From a checkpoint of a small transformer trained on Wikipedia: tied embeddings.
MLP neurons of a small language model. Each row is named by its layer, matrix (down: output weights) and neuron, and shows model dimensions 0-95. Each number is 128 + 32 x the weight over its row's rms, rounded and kept within 0 to 255. Numbers have three digits each.
A block is one neuron, or neurons of one layer that tend to fire together. After each block is what it responds to, as a language model described it from the Wikipedia text at the highest values.

L6.down69:112105085112109108166136146125150133125168085141144104072108137151090125096110132104147194106099127067138079142135136078070109115176069156108164083138138178147143142144078144117150110124151101133128093161074134122137118129077163099082106172144121102143148137097138069111145150086162094161
L6.down330:156181128126108077148193083117063120164076131131157130125070131179123113092166096124093085126162186121143085146150114119125154181132088113189107152138152142096144175097114181119100105158164121110120095102103097149152130199146143134106145147068163107103060197099137168133094212131145092144
L6.down931:176095127129186154071116155114163103141148087075185128126121101118108117121105142114122133095083093187135146121182087149148127153190177103184173108154096111099142127103110171144132139146064130124137162108149150134166155136130127175193175147114114165093127147082148123148076127105093131103
L6.down959:104118177143111139138094157141124165111112115141038118142086117065120163175156130155114105118106126084154129140156170078132142135106108095089157099137153164120064138129079135095159102088125080144139116133105132170139048211122168180068058190156141097156183150096128131196127159130132190117
Description: Nationality and country names. Country, nationality, and region words ending a name or label, often in tables or lists, such as Finland, European, USA, American; also plural group nouns like towns, lines, companies.

L3.down90:193142102165162153091117175114131146097073135103137152141184161079096140096109132155156143106139173107194111126130109160160148155092083135122177192133086125109154138143145090144127113100047095165154160128120136143091162177117164120148181213042090163090106171131155149121142096136144183135
L3.down100:086164197129090188120092117136107102055201144124110112126108155134120097162149187124142145070094074090089091150186092170199094133137114159118160155132136155090092125099139159084119198119144077105117105122163104130183125081138089129103119150073097138160139158160115162126126102116147099154
L3.down139:184135141160128100125122072136121165144145076109176192146144086159132159100137129140157146086101139158166176093114122078116085126134086142129140113187148109072143137103203123117152073163096076155154158139121094125179083109108157139170141057125141112134136167135093159036135119151148193073
L3.down266:186153146169078126148136129143162162085078139166152157135171082084110145134116156128160176147164165129164151128107120143052125103186130103127154120165158154120122116191069092124090176103103152171187115128101069149126174144107140153125167094119058092080125141131129197145148119141096137097
L3.down325:136135149094152111133079140115135179115152118131126128089165157089116079149098152119089129029082157175120136121161162164170097147074120199139131180113078139159087148105126138153157145098098152121169136177110130154082182133178158100146122157118085127108130118092133130131150093134064110094
L3.down428:126137117111065101133155166135053165069095145096100116105133162135104106053152150161131133115075102151133119118110132114120128116115096206120092202157144099097143103098207099152126113148150175160142162146127156147117105118034158137116106171112117090117107128120164102169144052126115133092
L3.down514:182137126128082112033133097125168099142112091140109076156124155138121153107079138145129099167095144135126112117156146129119098067050183129102144080107137165123120097136098114136105072217134143128109089098073155129127131102098094157104165177150132185111151137124165161138171123096109158100
L3.down536:161168143123138112155173138141128135141167112182116109170106173080180174064148077139186112139080128161158138137122117170124148234123081129117083149141144179134088080152147129172144163134163109154090115076130131106160125116119120156129105167118078122140090094129135158132141145163136079129
L3.down581:094125136101094093162131074117159162104158136147200180127173092124166135111110126149179090079170123106138151136164144102099157161133148141167105148186132121105129171063197087199129082088168098127109143125117125173121080109133145140144141142120172131106058155117111157137162120130075114089
L3.down674:094102117146132144135160135135138077137086151174205123166163131096144150159102150151156145077126108114149090131118146138058108175137132146130124159141088167110145114159130105158114099067151132179093110109106088105181064120130189152177181090173159101147168125166143090131138145136185146132
L3.down714:198063201101138122142188098095126151159119101135097120166138119084167149157098117094144120124174071134108073087179082126142115133152103146145112171121177114173168119152104166158099095079142157180120171175114158103089121114136180095147109079108134097107115130126093114072137090096109105135
L3.down722:158122161094044150122119142172126102148150151131135113137141095147090092187118126091086105114135154060091054084178176167160108180097151067107123127145141156113149124089173150168116154164116140133133133166124117137156082127202099087194193093066158078122184158160135156193109108127132151172
L3.down814:183152115051124099191184113067087138136131093163136159180171102150116152106121131130172087088130071134078158119124097118147113157155135190077109190148145144141143105120204064120080122115188138104136147170106132094141143121118134119176096134124128105047052140093092201114214064103114081123
L3.down830:140131156098111153085148131157119083161111181150132103140153117133104193165090156106034143128146104171121183111149163148123130156134085125121029170031144116095160151140101107094166145154192095066155108149156122137094129133149087113052121134144096111123127117167126094185106124181111093136
L3.down877:142123185116130131130121038116078109137114148083182144152148139109197184122147136134065157144165111115145118153140109155152132157169120186128130177111055132108108124113131099122116137088111072094105115148105117067178141099128145113153115106134125140096078101107135129101128117087064130068
L3.down1007:158136144091130130145097137215162116135138118185151173138124088136158115154137110124101109131139153128134139106094127134102063118135063080056122110184143110126147072097130137208145109117133110142121072147066055136125086101075161118102213103095112138135083188137120111139131156136173158182
Description: Wikipedia structural markup. Closing = of article title lines after infobox data, plus table header cells and field labels like Years, Title, Record, Note, and coordinate N/W.

L3.down13:171119134152128105091130133165120158102120131120168133133097111088151149184151102084120122093112142082103130120149093159104076185156129099149128110177094104119121111112152095097151154201124105146173155129174097123083180135151120168081118112167064129151044140119175082126164111039100074140
L3.down29:134089156117152108087151069164113135054117089144113096116157151111106126107109167138072104136109167136156139122158144151085090145129116151163133142124145141099130139070082121111134145111066111126137145121151162169164135066115125132161178100145202137116114182121130068159124172186131120080
L3.down71:120107160158170127133119169124128089098166094146145153126053114102080175147137151131125144145130123114195146163182093048145109156071157142178148124095114100133130134087174181141078147106121134158127175170119130148126166154126145086091172103121070132107145086112147142083070098155151142069
L3.down176:101131112147159105193110108144161088125116093104181121120151111140167181165117176141114092209115127113166071125166092130143144132147165113123131146115137144134158106104110145158181149136176178156063119117184121119106152120112125100102109063093079202085164104135110136124149175163144190151
L3.down191:140146096091104143140129187158181168155120169146094059154104089099089134112109134143093121110100095094120061150141146113158145095142119117169176107108118124060134203114142108115226127161134148168125141165108110137106139113082154112074104128169102127176131091138107122129157132112102172130
L3.down302:147105122128133183101120091102118149107127133143170084137144128171142108114054095188163126169193111097110180154097127127102134105121160146132150212133092170149097126121105154125068120147198131134140108145114129061043125143075089123094076125113115095160111129134195139144136130124132093166
L3.down384:150064102130141115147146197167110157123100097071107120082116135128119149119101065148141092146114128131193131189109104131173167097109128094150124092099134085124136170132103133122155129155233149098104153144168097145142140150118149107154078133127087189212149111170089090106090116091164120102
L3.down399:128095088128091124128061162127146144119106140201093190079130113097154103164143103147110137148129128133082110116071117098140121133091079159172168126091108073163165102091108106140097164110114152100069107128178166174141205079146170130192107121105168159113112185144111092112118124131118105160
L3.down592:125200131134158146144138121147139121142146131151139088096155124122070126148135194148161140100161033116105118121120126114152113070102074108147135171107142093151085082089175117124099117169066147065099188137139066116178102115097099107145191133060134136109108089153143162082116121199137137150
L3.down667:072159175110089112115117127171106150087143147236140124131164116128210111108117171164152138166138080122126143119178120117120125129116132171128073101120094123129103112106105104117204069105117163156098107044133129055148120127136092107132136147090088149086090117142125185173127076119136129102
L3.down718:111150122075207097142158126195168154098111081089049119096108169102136224135145085112182101125196097159119151153143100101160150115141119164127125136073161150102115119102096100187169144103105149137126126119095166165155122066060163150111122159121129132156197109105151091181126113091167125126
L3.down719:120110152120115084124117088171154145082112118196139101202090084100063107085143123135125137149140098152075170055178101097129169098141137115141157164097148120133138131135131103114103159099111123181165137240075152090133109117104111118184136176125113145077156152099066157111171132181172098218
L3.down788:110146125141079105104150068138127179113192140164109137166165138080140186109139087108186151115178119130097139131105135121134173119143127188168127112074090166114149080144155093152148094082122115137182114117052166108190131122153095147131119141164170116132153118039143152148136109103114086072
L3.down880:100069086107060175163128172108116112152146125167116176037129115146129115126104144147143126132145105158143138138072116073119078156105125135130188178126120091133108127108127169168110126151111178113163169139098106108060150094137125135173096147172150107120056115074052160110111069082147065148
L3.down895:159144147093115148151168152143102104108149142150113120214099110067143145156116078021093122048125156147164140139135198147152105129154123112106062142114126197096093127119210120143142106109122119149146106112161104094084112091126159090115218147104156154141129121157175144084062142160121134154
L3.down946:147144154081086122151125113098065104145144098156116125109130142162176161165190157129096086141068120118107150107096152170146072138099183126126117157153142144125079138148096134102116131099148092047126123102156130088114137169132098103143166127186122114094148121082146154161084107110154137131
Description: Competition/organization name endings. Final word of a multi-word competition, league or body name, often in sports stats tables, e.g. League Cup, Champions League, Texas Senate.

L5.down223:099102026120138138096082048158103134111162127120050130092157100150150177109147082158123080109092144093153133137125129148165197117157122121144121114175187126103227141017182124087096136083082078126113085104127107102167117191125149159127127120144151185163136151113129064164131138123162144125
Description: Participles opening table entries. Past participles and header words opening a table cell, infobox line or clause, followed by by/in/as: "Preceded by", "born", "written by"; also markdown table separator rows.

L6.down134:145134055158078170141117083111138083093142088099144113152135122072115125135183152151150150071169148122175089156200130128067116174121125111138067112106079134115170089110180092143114176138149134147095104135130152140050151147124079134102148172147121156113083142133148158044168147124149183158
L6.down144:120089140123175130101149088149122159069087121116065106182164142150126139122162108147145122135157167151106137157168113100118130144196095135120141139126129163126198068154182105146123185130115112111152044111077089136144117112093109125129137113162109148082076128160165179128151129101126072133
L6.down753:125146118145122199179130161165205117073138091106113070118123112093094138112124204112093160106170105138080121129119069141078178215141169100130108160144097146158118067129169116159185174117138089122125108133090157143099179151155123121134133172128129126123096154134176163145161152141108150102
L6.down767:152185142148184137154120110127074049088075156169146111152125152072058118120169123111128127196118133189141120161108137111110114169084088139081121150110045137199144128105141088211113080153114104112143114141098082129122116145145135113100106148129140123114143137131112161190119131127189189061
Description: End of name fields. Fires on the last piece of a person or place name, or the delimiter right after it, in tables, infobox lists and "= Name =" titles (Enthoven |, Feldbl-um, Spectrum |).

L3.down69:097121186107153149130127117105097127106113077074171162080112190155163130118131158163115145138175146135161181151103142148134147082142119163120116136210164120135132093151101194173090074136163140152125137110108111111167083173108144080119135138144080131061155131133092126097093152109134148120
L3.down192:091088164174136112151191167149119134113106161151157151204191151084136080146100138183175152125074056179167088142160223116144098066133115172134098112161153170101126082100102132107081127184082157183147153197138137162136153077160128104137139123122108167116161128113144118087152135080100080150
L3.down198:124137061131161142105149124075079058162109089120128119103100160104127151083113064138129150126107112116155175164101147061135196083157149107137061210101119129123125165130094131091104162122147140093052112169136161075184144140076159104123139091118072157137051095087130105157161135155082112146
L3.down288:143119114143122139181132143132135142116092121051098131081135150078125170182121199143142134077142153110172078132146122104164150067046087101153117134107143124185157155126127153146093117126182109180092144062113093125154131118132107120072092140081125064109110142153130108178110127153178090116
L3.down371:138120080195119137139105120103150067105097122149116144082131157144161139152142123118110105109151102111124095169121093107139146106120157089186172096147115110170124075139159125150118125173151108112117094133106146135134122180117139113082181134176106133178127089115184114113111099024112087130
L3.down412:152148154135091172139148136163138150184083142084125098139110095111124130096083166097191131158131120113132136089107120182118112093145100080142149090109075099168077135156093158129154099178137191161100128129104110117085134177112080145092161174144143123136154059143084108088103147146122162172
L3.down438:135086131131137126161086133109131114126120111139149103147114073110155151092104105177122130096124133110227166148122178153111151080165095150094134124142151077145127183157127177136121166138109118089139157202129182071133121113142117130110144113154081095255125124118143082131114171192128181100
L3.down449:211122079088188148120147123107140128105088093137152129153144133181121136134103179167168084111076103102195149163145137106170138085143083070110172136168144152121182064126165158109121128096151084095061120094093099103121134175076094167145141089146065189104112085116141105089085167143096137118
L3.down498:178140142154142143162154063133091128105127131115129094174125126096115129095096088135099181125145130115099132108078122162072145147135191200155173148100146141133123164137112182122106107115137135099143066135142155166200099049065162135142086159143086080093145154089127125087139153083139121118
L3.down607:073117160153143119134088120216200186137089090105157142109122073129194118175111096111092122136133158117117048105118100091101140121197117079132144111098142134143110134141066122163105123090084126081087136131119130126114154113055162171123161149083108148121091165177139092179160117116143112152
L3.down675:081138124164137111113137154161128076154117137191108109121142142151139105117170151197175133050070119122120097116139073127126163133100121088144200185139140140125104146189160120184125158159134107101099116077181135138128164150084179149129123113168103068120111120087072138085110159124116108157
L3.down689:157101117111140186049154167152109068149138120092124102100096198117089167168147194163093152134116097169107099120105118155072149063098119051138089103099184149128117138125109164110099111146134144162092084094159119111102118059092137131162112151149116178134175092085107096128097161146143127138
L3.down875:141136120084131129140120133097096090077146117094127115155147114134147186102129148152129121120163087146153222120117161094120092081088115159127123183105156126140136175154114131134138095165135154095164114114139186122137102093089134133083166106189066140184116196088115156085149096149114117121
L3.down876:049121193199171113158098099136127126117102131100092162155155142140200132115136113104128131077140150146173156155140051136133171123182116200095156164111066092119137153143186113106138156113137194122139153163096093107099167127117134122150161192111158061174091120096113050175135142083070094121
L3.down905:154147148146136097137145087088139203112121085097108092113147139136160153100119120119149145163148117103156109146126102185114158113117113178136140072124136106113133122144072124157132114109121150124174088171120131143072165162093169121133097124127135155123109087105130203128121140051182120168
L3.down987:105093064115152135115141182124136101152155138091122132047127144114169138128095162119162082154171070126150145108069155147108183132153118119158086095081131124150100183168101156132117111149114173099103117100128124122095119148128133152094125113091116167126090164114134176105177142126182095139
Description: Markdown table separator rows. Fires on the |---|---|---| divider line right after a table's header row, in Wikipedia lists of results, filmographies, squads and elections; weaker on header cells, pipes and scattered word starts.

L6.down681:107110121082120129178165127116128171141101157181080217157079123068162126080090156102133126128109122116138109141138181132164138183141112128181187113120135160087087080136075150156153129138130102169055131163146153149101105099139117136119097211157210070121196087140123128129120081139157120177
L6.down816:069123182120086116224110102140117180138126169128155144128089132104112122123148126127112153073080086136129132118151150149224152142118137133125150172154122153146184149099114169151155134134125131127113154144182173091101118091103135082106123196138096159168173149166111143190073107109199140152
L6.down852:168137151142159096161169132138161139164162107144113199134144139104131136130114123073159127092143098158116122169093138117142117097068114127135099178108039137125154099112158128178154129141147138134120124125119095139129122169089142082139101124109062127113192138153128109136141088106159111125
L6.down1018:129129173150070107125116150129142134170125168072143107110136114138182147179157137183148113108122116161106129145109109171126169170142165105173130115130096151141170116109137150174102138080082108139115092128148200155189097109166161189138175123192174103106130106103106100124166134126118097140
Description: Indefinite article / title marker. Mostly the article a after a verb or preposition (scored a, posted a, as a result); also the closing = of article-title headers.

L3.down241:115118195142099136086148105170113130117165143131114129160125121053175139116124173105193095138071117142140161138131111176151129135144162122120109164139126125153103179165120092151116093112125113125144123134081141155085164140115101179103096153172179136136095093127166119139128114165089078100
L3.down315:092200130118063150110170175149125154166146091176122172101069111092096185132162160131107076076139113116144100147120111124122129182147092143100102199129088154175107111135177160174088098127135111123128120141152124126104112163102060131143123066146082107141107133150109123165128116182138020129
L3.down350:158140115104195093132095094161139161162174125104071135182132130088098120082161130153090101126139121114122138134159176124131080127129143151188151169153173167107170155082107130155174079088148160130193151042109148082142123088166123139153095124159173098163130106111097187174068132113136149083
L3.down376:097158106126091163069159101122100101148185151166160124115139120149064159066090190116166124149171159141175135156075095105091159147144177096114135191152115139122135111194163139164084115143166137119115124121114096151075099181116149127086093085152128088137118168136124106112125108169145096133
L3.down491:084154067129092133111175140136112078121140094197177115134118105156108119135149204121119148130136133115154109144105106161102103222147176097103114139045146097100139131172168123154121137138111129130130132106113029174074170136220155107141080088172129133152148159108114072157135142124154098119
L3.down493:118134115121130162096176162147142068122123130089109082134111112135143120153107181086151137101083128151106140113144139192154123100111142148140108126113123120128106178104162134108172158089173202144087109128135149148123138109072126122153057178124130128131140154105152135215049106073136084129
L3.down596:174114130166145170058089086179168147138110121133118145177150111123110145096146138079169154077054172129107114187122121150212154127155117112126154154129075132103103088185129122110145163194227154148143071154137155141138090141151111152119132097130136105145056138118142130084072076190095141138
L3.down604:129092128108120119153099148169108156158094171190108113120136130155103076105046095117178094056061166135082094117102065143119097146151130131108173148158131139086084108079139101131124161070114142070169038166121074160091139144153089133176140158129167095142104167094109101138145135128140170102
L3.down614:092149113130121098125096102086150122071091107052109141137135099150141166111163141170147108081092157195119159126150154122135129083152124073098119148147167127080147108148150134079196124125095124194185083153150188178129178080081098142108095109163133219123163111114126139117113129120114074124
L3.down656:118167153119105119128156117120060147162161183188160064206131168141104045084164178090177159092120139124095090092101142106139098119181147091078168078110210167157148139095120090133109166160117138118105132111124120170095161133173121110178066146074127111098150107115107166126100093156113187058
L3.down683:103126179164143124144079136120159089130157166108105153080114094077130131180119114093166140139095148097200135131099107112105146120189199159081106133066120091124111187126102129091106126121108110199158135113188098121111076118148113154040102201171135079168175146135118162130188138115068124123
L3.down784:129132141095064110161130082113138147151163142222197138168112078077124133090121097088088105074119124158148115101178171142197173157137147154160150101126150114122151157103121153130151109071180168110110135131121114115065150100089148127158103132112135149149187110111082132121077091173160099206
L3.down822:124159132138080125101179135121124125144128131152142127143103132182085114092171191104171130117118124145138142121107113158105076205124207075112129145093120161137115133123183167115076074101126126122098124086088095181101171177193081148090078096179139140109100162083140103140089084159123155043
L3.down892:117109117136097132140063105212143153184162081120156119131146115121085130149134142126157161076144098103073084111116098073151110199070176074112173117180207145096116129043167086118104130148044104169138048110108129124113155136126124157094085094144097102190124177137178136119145182140087140077
L3.down898:094115098120138107138131102161153097099153120130179183131162111102174088133158208104093130162132112150168108169097097129173118115160129102094172150120160095121098122152178110094145093178160132058175166169141129124167145170136149170140166124168150107150101125164092179091049098156107099099
L3.down1015:149092148134134122137154143095108146147133114130160132128187085177197095151164116119172119126163095116120119083132198091144131122171120171135115064134149176139134125122085132117122084148115093166161131185143155128078141153144119163161170148108142120183073100117088133117149125156088168093
Description: Field-ending delimiters. Separators that close a field, mostly table pipes after a name or value (Ulsan Hyundai |), plus semicolons, periods, and date dashes (1949 –) in lists and tables.

L5.down1016:123124110099107166100141134191103100146098129088130131156131086103094156068207160132163154138188124114137138177140115099145141159191195089145120176116101126069095102168148132170135122133100157120158095081064120201118169144176165128123081102124104171160100103144127134187226100121097113102
Description: Table column separators. Pipe or slash separators in Wikipedia tables and infobox lists, mostly right after a player or team name before stat numbers (Al-Hazmi | 0, Monterrey / 14).

L6.down72:181138148176175155165155127098105135086169136152134128149114045116100124110076148109128127162114178156150175105148125136067144081140137111102159135160082118118154122157144145145109118110144086112145074124176135159142093124092140094107132185116143119136124079137148142173138091147093117058
L6.down85:180134101142115123142156074080084140098134159092110137167178115103045100110057126103127113106139146116143128106134185130076084123128199102147127098125123108045158162124159122137129084120163083107046161174173078123162108184152178123077135082143086147080117091176134176100144141131176103111
L6.down523:153143101168165120155130169138104124144149124098141000136103131131147165135077146150151151089159130135113137125144108114101124132097150096141152134182094144045179097082171166122113085109076150111115098178090146149139126129115197154176149091096050122134121158099078098150152110099135161065
L6.down798:168126087084152083061115166211114196114111116147149092155090142124098203128183057131166171134092221141203107119124154183107092117188166104132156131076058097112083126109173119151122111112100143150171196196167114161163072123079117134106186102128076121123167142092082135132187118088165156116
Description: Coordinate degree/minute symbols. Mainly the °, ′ and ″ symbols inside map coordinates like 46°12′44″N, often in NRHP tables; weaker on table-separator rows and sentence-opening It/There/While.

L3.down147:139095166160156150172050109230077101151136138062191114063162069136077108134103155170070156108135138157131102084148082132077138128098079097154142135121178087157171140135140101131190111105126105136075117103135129131105142199102193087143143105120078125200144102137145127090111148137127049194
L3.down206:108152147117151117135114119157124144122097126070172073134142129128131098186119127154102135106171169115110105125224139169172143169057190091185120117084062136167140112117097091130127122096082133151057177113129124181142083153079110117145143182125123113188101133105092154105157172156158150118
L3.down312:148083103119130118178122148144164101091143158093120152123148133184136110114091150150035111172128133103161132105110037178107130104186155102157110131079140145087200133151089134093167217134082127184183110125140128121092194070138143131106128103134161143119114108116104185126146151099142116141
L3.down400:134138134177068113133090102140127081088105087043133183146196161067142092092097101096146160097181171115171142133125084154131128181143103121159117153125099161115115153158116087078108093117169087168091215123111108102102122111158111087127112097091108166209058108161198127087140109109132070180
L3.down535:088142089101138127094123137165145143128184136155183080112136166150154097090128095166145129100102108138159126190158068169182118123139168077109154121170169124083115115169120102140156139118152080148083059121129059142111166157127162128102189172156168177151120117138156149158105120064103203136
L3.down547:113098095141119140079204094055070136101171097126105141122224158161139109083122110136145076061116096134122173145124179091136066174180125112141090208146117148079122129167137124110116145182176163119160136098128121148118053120200154128126128108135171097115119132091116096083148112134154168138
L3.down709:122168083126143155117113166141074127151112088141127069148120170107074204149164133162166141141159157150139108145109120152097114102117109150142107165207147094165065122151123104103153093093124152213157078119130151146110109126076194106146112152111117078081109155111119191142165124125178071159
L3.down747:108151124108169118120128106177144054155165237071096167148139153159073186091156082169061136127178065103160137129159154126110208110108123135119129144162111096202129125062135142107063143120110128145145128145145139113101131109170055147122123082101073103106190097177109113112134151130156121094
L3.down810:171096179130047097116145134118169145078116138154153153149074145093130105197153149121074131125101172166140148141090147138159118099120159161042102113131099145112114106176107151100089117154178113124155157109124145124144086122106129089126138137127101134135152128079145102098084113156136151112
L3.down868:136143153156118135110088078157167205127124128110125103038159096144096157124137087087092113129086100150138163148158119136141089152113155177123110162093138154121156166164188141125148108078147135133084144086151143093156110176127175126141110113221132105140117075136124127097093092118126097155
L3.down886:078083126054064121122146103177154101095146170178096134107094135122094130084160111147122092136067145105118130119172165089103128195123113185156118189111102094152203155135107122092132115102222152158116133140127094092137110100144106104144100119117132107128118119196108099149127122084127138155
L3.down888:076199155121098107119126086128080082109130168135128157095157136129063095111099113091147098217121121180160113116076118082101157118111077080132146174121111097138161148130074162129133153142119149203120131144122141121132179154105115128157162178098115200160112095150096128102131143137093115069
L3.down896:148092135103120106125182134095214133125152169107197154119066141120166127112164098120086141125182087101148136135143085090142145132137162207143152172143115124204129075170085128138119159178142130131146147166092093128069164146059104162121141162160152110109156130086100148136171133124150165143
L3.down931:137132100133088131142121128188122149144127140126080149147108068143103125135127165139041129089146133102127114099078180140143115111127163206134097118082095115072168134151176175091109123124137103126145142172150166129117166206158095164109126140075134120118083163150124138115118112169117171150
L3.down965:076128097098163093144085072135148170132123125165096112139111088134105102110110140119146120098112165196126101107147144121113094117148083105165125069082111080120133162144083128074117176133133138160137136146135154128113126098117150152134109107201042124146119054148120043137064142174102063129
L3.down968:109129126133150183104101162095076045106083144126145157109095064146119136163133139163116142127102136134121161114091108147154191125093081172136162125113065138084134181124128157128147174087132173148127176110113179081116124125132154132171133127098156189139131096103104092140105169194174060155
Description: Main verb after subject. The main finite verb or participle that comes right after a sentence's subject, especially verbs of speech or reporting in biographies and plot summaries, such as argued, admitted, tells, ranked, released.

L6.down609:148099077089154119122128105130179139061127069067110084182143143088114119097168173114156157063110127126184078133159163109097151114103109126075148130155131115113123131064160117137153144160188138146111099109152128113176102157077147105155115224146137147140060154163073131187134142121130142148
L6.down893:157133062091142159181055130154123102155163156162133081126105160168180138112080129117093137151120138102192119118148133137080179122114110074101131122125133100156074113093107147143172094173176075134126133152113115076092116150096119089160121134149113105132099118131117106151150113139184155155
L6.down944:156110169078164143087102140115202124107152184169132139153127104130097124142114160080106186129054127192022179175004151102168109053131184093143149136136109151138185133105130151127134168065049186168098159127143165115213106106140073125115079132100146113057101132108060144143083136105068097140
L6.down1004:194106164143137162124097127154052088056089140190095104122131142125085143100143123103153108127078176204165117127135117147061085128075146087135088153085099096090156183105097082150138132066123115137081147118190098124099191126147149109150133110152063164144165127167150179133113154134116116113
Description: Table cell endings. Last token of a value inside a pipe-delimited table cell, just before the closing bar, mostly numbers like goal difference (+34, −23, 0) plus commas in dates or score lists.

L3.down173:099166101120121126130113142137124164127090149131083097135028130178107089120098124162104104157113115156106089157154155189143104138154134100090173095109113088136121141124112135129157116105112080152102147109121080100142156153111153103134159118189101116185129145171151113167127115086084082118
L3.down210:146145146149180093142155157166119121097109128139118161164105131101097116077168175090099172126108074118116078133139117107121151117116119112160066109125207086116073189120188128108130133165109167135165138169200125158147110113077158170120037164101101073128166119084106188135120191135141065097
L3.down249:157153116122170138159143113086134158152183050098118072111105152131164104138100148097135179075090153186136146134153093136146176124092187116119167122163139093129101102092135117103137102071064144122169117159174154085087169169176156157086076114081177102136077141116135118095123123107132141110
L3.down254:135139154117200128102183191134163110144101085121074188088104182172129156090121104139096177046178181170153124168123084136144170149083162111151105135104205114126177150185067101163108082156166122130165172106119122139139142140178133145102144104137126108212118129124081127130105138103136170068
L3.down304:119138105097150155089142178165054135146175160088144134127086173168116133149110062110139108162140155136101125172086122153139144110133127116122127135154160051114197162099146136154091125204095140117132137136150085155097152146195175156127157093198168104145125157090127105147060097124085114064
L3.down332:123171146187164127107163080118117135166160162163157113140129101149140154119156114097159158148068162068083098136074084124106115092138173133137086122182173088121140172077120126158142061158095150115170107109170141124136093168179142119114093108178095152173112209101106114098173085178138076097
L3.down367:144120117165164121105130157119150159122174161101102129146195143146122152188102186133131175116164108070154156119132067146206103137075123139104102108128096133155161115171129145073130178157130168143101125132159126145105158130085145184137142103188139099107096115091109118188139148210153093104
L3.down410:143133132142140118164157106113151130069148137135182081117184161135072093159149188195132143133070124117078087138193088147143084149119146113117085089110115184117115127064180151110115131040120149141089081143146158104197102117137068089179105152146176073110108179080173134118136123132133142109
L3.down587:128150127118157141143087222111109076153147162061117173140148166173119185147144105106111211158149113113165094125105105100120140167062164134079093158130116086123106123136151130087130129152131138162168110150139101118139099143178164153146112095141110126201100174104117150127131151126138148114
L3.down702:155142088153169131161113203107124082145151111151142149124100088162150136136149114144082138152094188114150138120103129106093189131136168039161167189191107101136124175140085120094141116187144152084093093150135189163107131158172164102188085115169133127153147171106226144103111101099116122143
L3.down738:151105158125094126172107104131117183118101107179135095138147087095146095068146143163127175139089120168088085132187103115147094144121149121120098121079103141086065121175122134137085099126127116129130161134113156115152156160123116056125130149090196142142196091163135115160144116155165167081
L3.down800:191099117122141141119097119170138122133115101188105139109183110147138135135173100133140091179096133137190161131126112119132199109079112114186121195114092151074146103095109141135150119076123153169127074129108145124122114121071122144061115183103138101191131124204120132094137123141124137058
L3.down802:133110159139102119132118158086098090152137131097110156135129110153129132242125107160060157154132165145161130124123097094151090115126193070126108150124130155139083126118093142081143100087093095150126102140108105153074110134206133128137084122093109097166186157121164133123083117159117143186
L3.down836:115158158134122138115123144086134077114148175148125173219115141079100216142137139059103111077110139077150125140100134121125130118133128122112080116094116148109095134173139105146130146123096144140144105140138109179169045139130099137100050072135098171132064138092125137076156128156126137164
L3.down938:194070148117101098120110129174139120125125150076124097125181141138060107037185114140134149168106123117133195082080069114090145149121158133182063184100109090107100116151095160137148137122089132123113088084156126188084127191106142211117133171152139091175145163155125130135171146150100075075
L3.down948:142146114127097137116096083120102164116134087193124114137109131152126077048102158150148128139126138088102151130084120076101129193217134091094184133147120117155149085127119104148162137164122117090146117133133178152117106048097197157170129176110083168124096112158119108158152089223082104109
Description: Wiki table cell entries. Numbers and short entries in pipe-delimited Wikipedia tables (sports standings, results, statistics), such as 0, 46, D, plus row-ending line breaks.

L6.down24:087121096135158138155132103112028081165158120184118172122098117183158155121126083059065181088145062141134113071127176164133122146152109120145203109123153136143178130113119126128157139218158124122239132096108152109141138052128175088164169065144166130152142175066094172085126195086134096046
L6.down101:102069163082170133075147168092114110152175134162121192159157108070169144181163179107095134156158098121105114117146104110101196145067142141135147119148127076107111144125128100092176068090115161123103130102134100073093157133102133112113153089101115098138225132174136134199142108126140092113
L6.down424:143094109159104131111117093144144071188118125114081094184154197124150113155104112153130124199146119096114183147090097094082187176137102157144096120116087159109191078095115205128188157078102153122052129136099118098198140123149107102116078114192150131146146161150121152135110119137142122115
L6.down993:136075131134096169089135118129129088173110139101084133096159102118183136179086170128129108082146129100102160091130192110137152135123132173132145181121115174090167065105130175054082125124162149165065136146163175135136054166163100149109118125082095108140136129108083164090095125129201143138
Description: Verbs after named subjects. Main verbs directly after a named subject, often critics or organizations reporting views, such as called, noted, described, commended, announced, said; also word-ending fragments.

L5.down121:129159075152117125140145204173126177212096127120087138166096066161126168154115107157119108177137140117110099145146150165115132179136113087075151142210146151128135117096157117113096100133072105145150163120107118164117147080032093130154179092134074116072162153121129105139142158113129165178
Description: Table separator and breaks. Fires on markdown table divider rows like |---|---| under header rows, plus line breaks, sentence ends and paragraph-opening words like However.

L5.down554:155118146136147173123167141087160153149136109143131153100177143196049121155107129102149141132059104169119171154107095139110138127104095095118156102122153141101110148127119144164081178163154135133109100085171117132096173192153137123169067163134186091129121099073115152153099136159134139107
Description: Closing tokens of names. Last word or piece of multi-word proper names, mostly sports leagues and clubs (Champions League, Austin FC, Segunda División RFEF), also Harvard University and the first digits of years after dates (199 in 1992).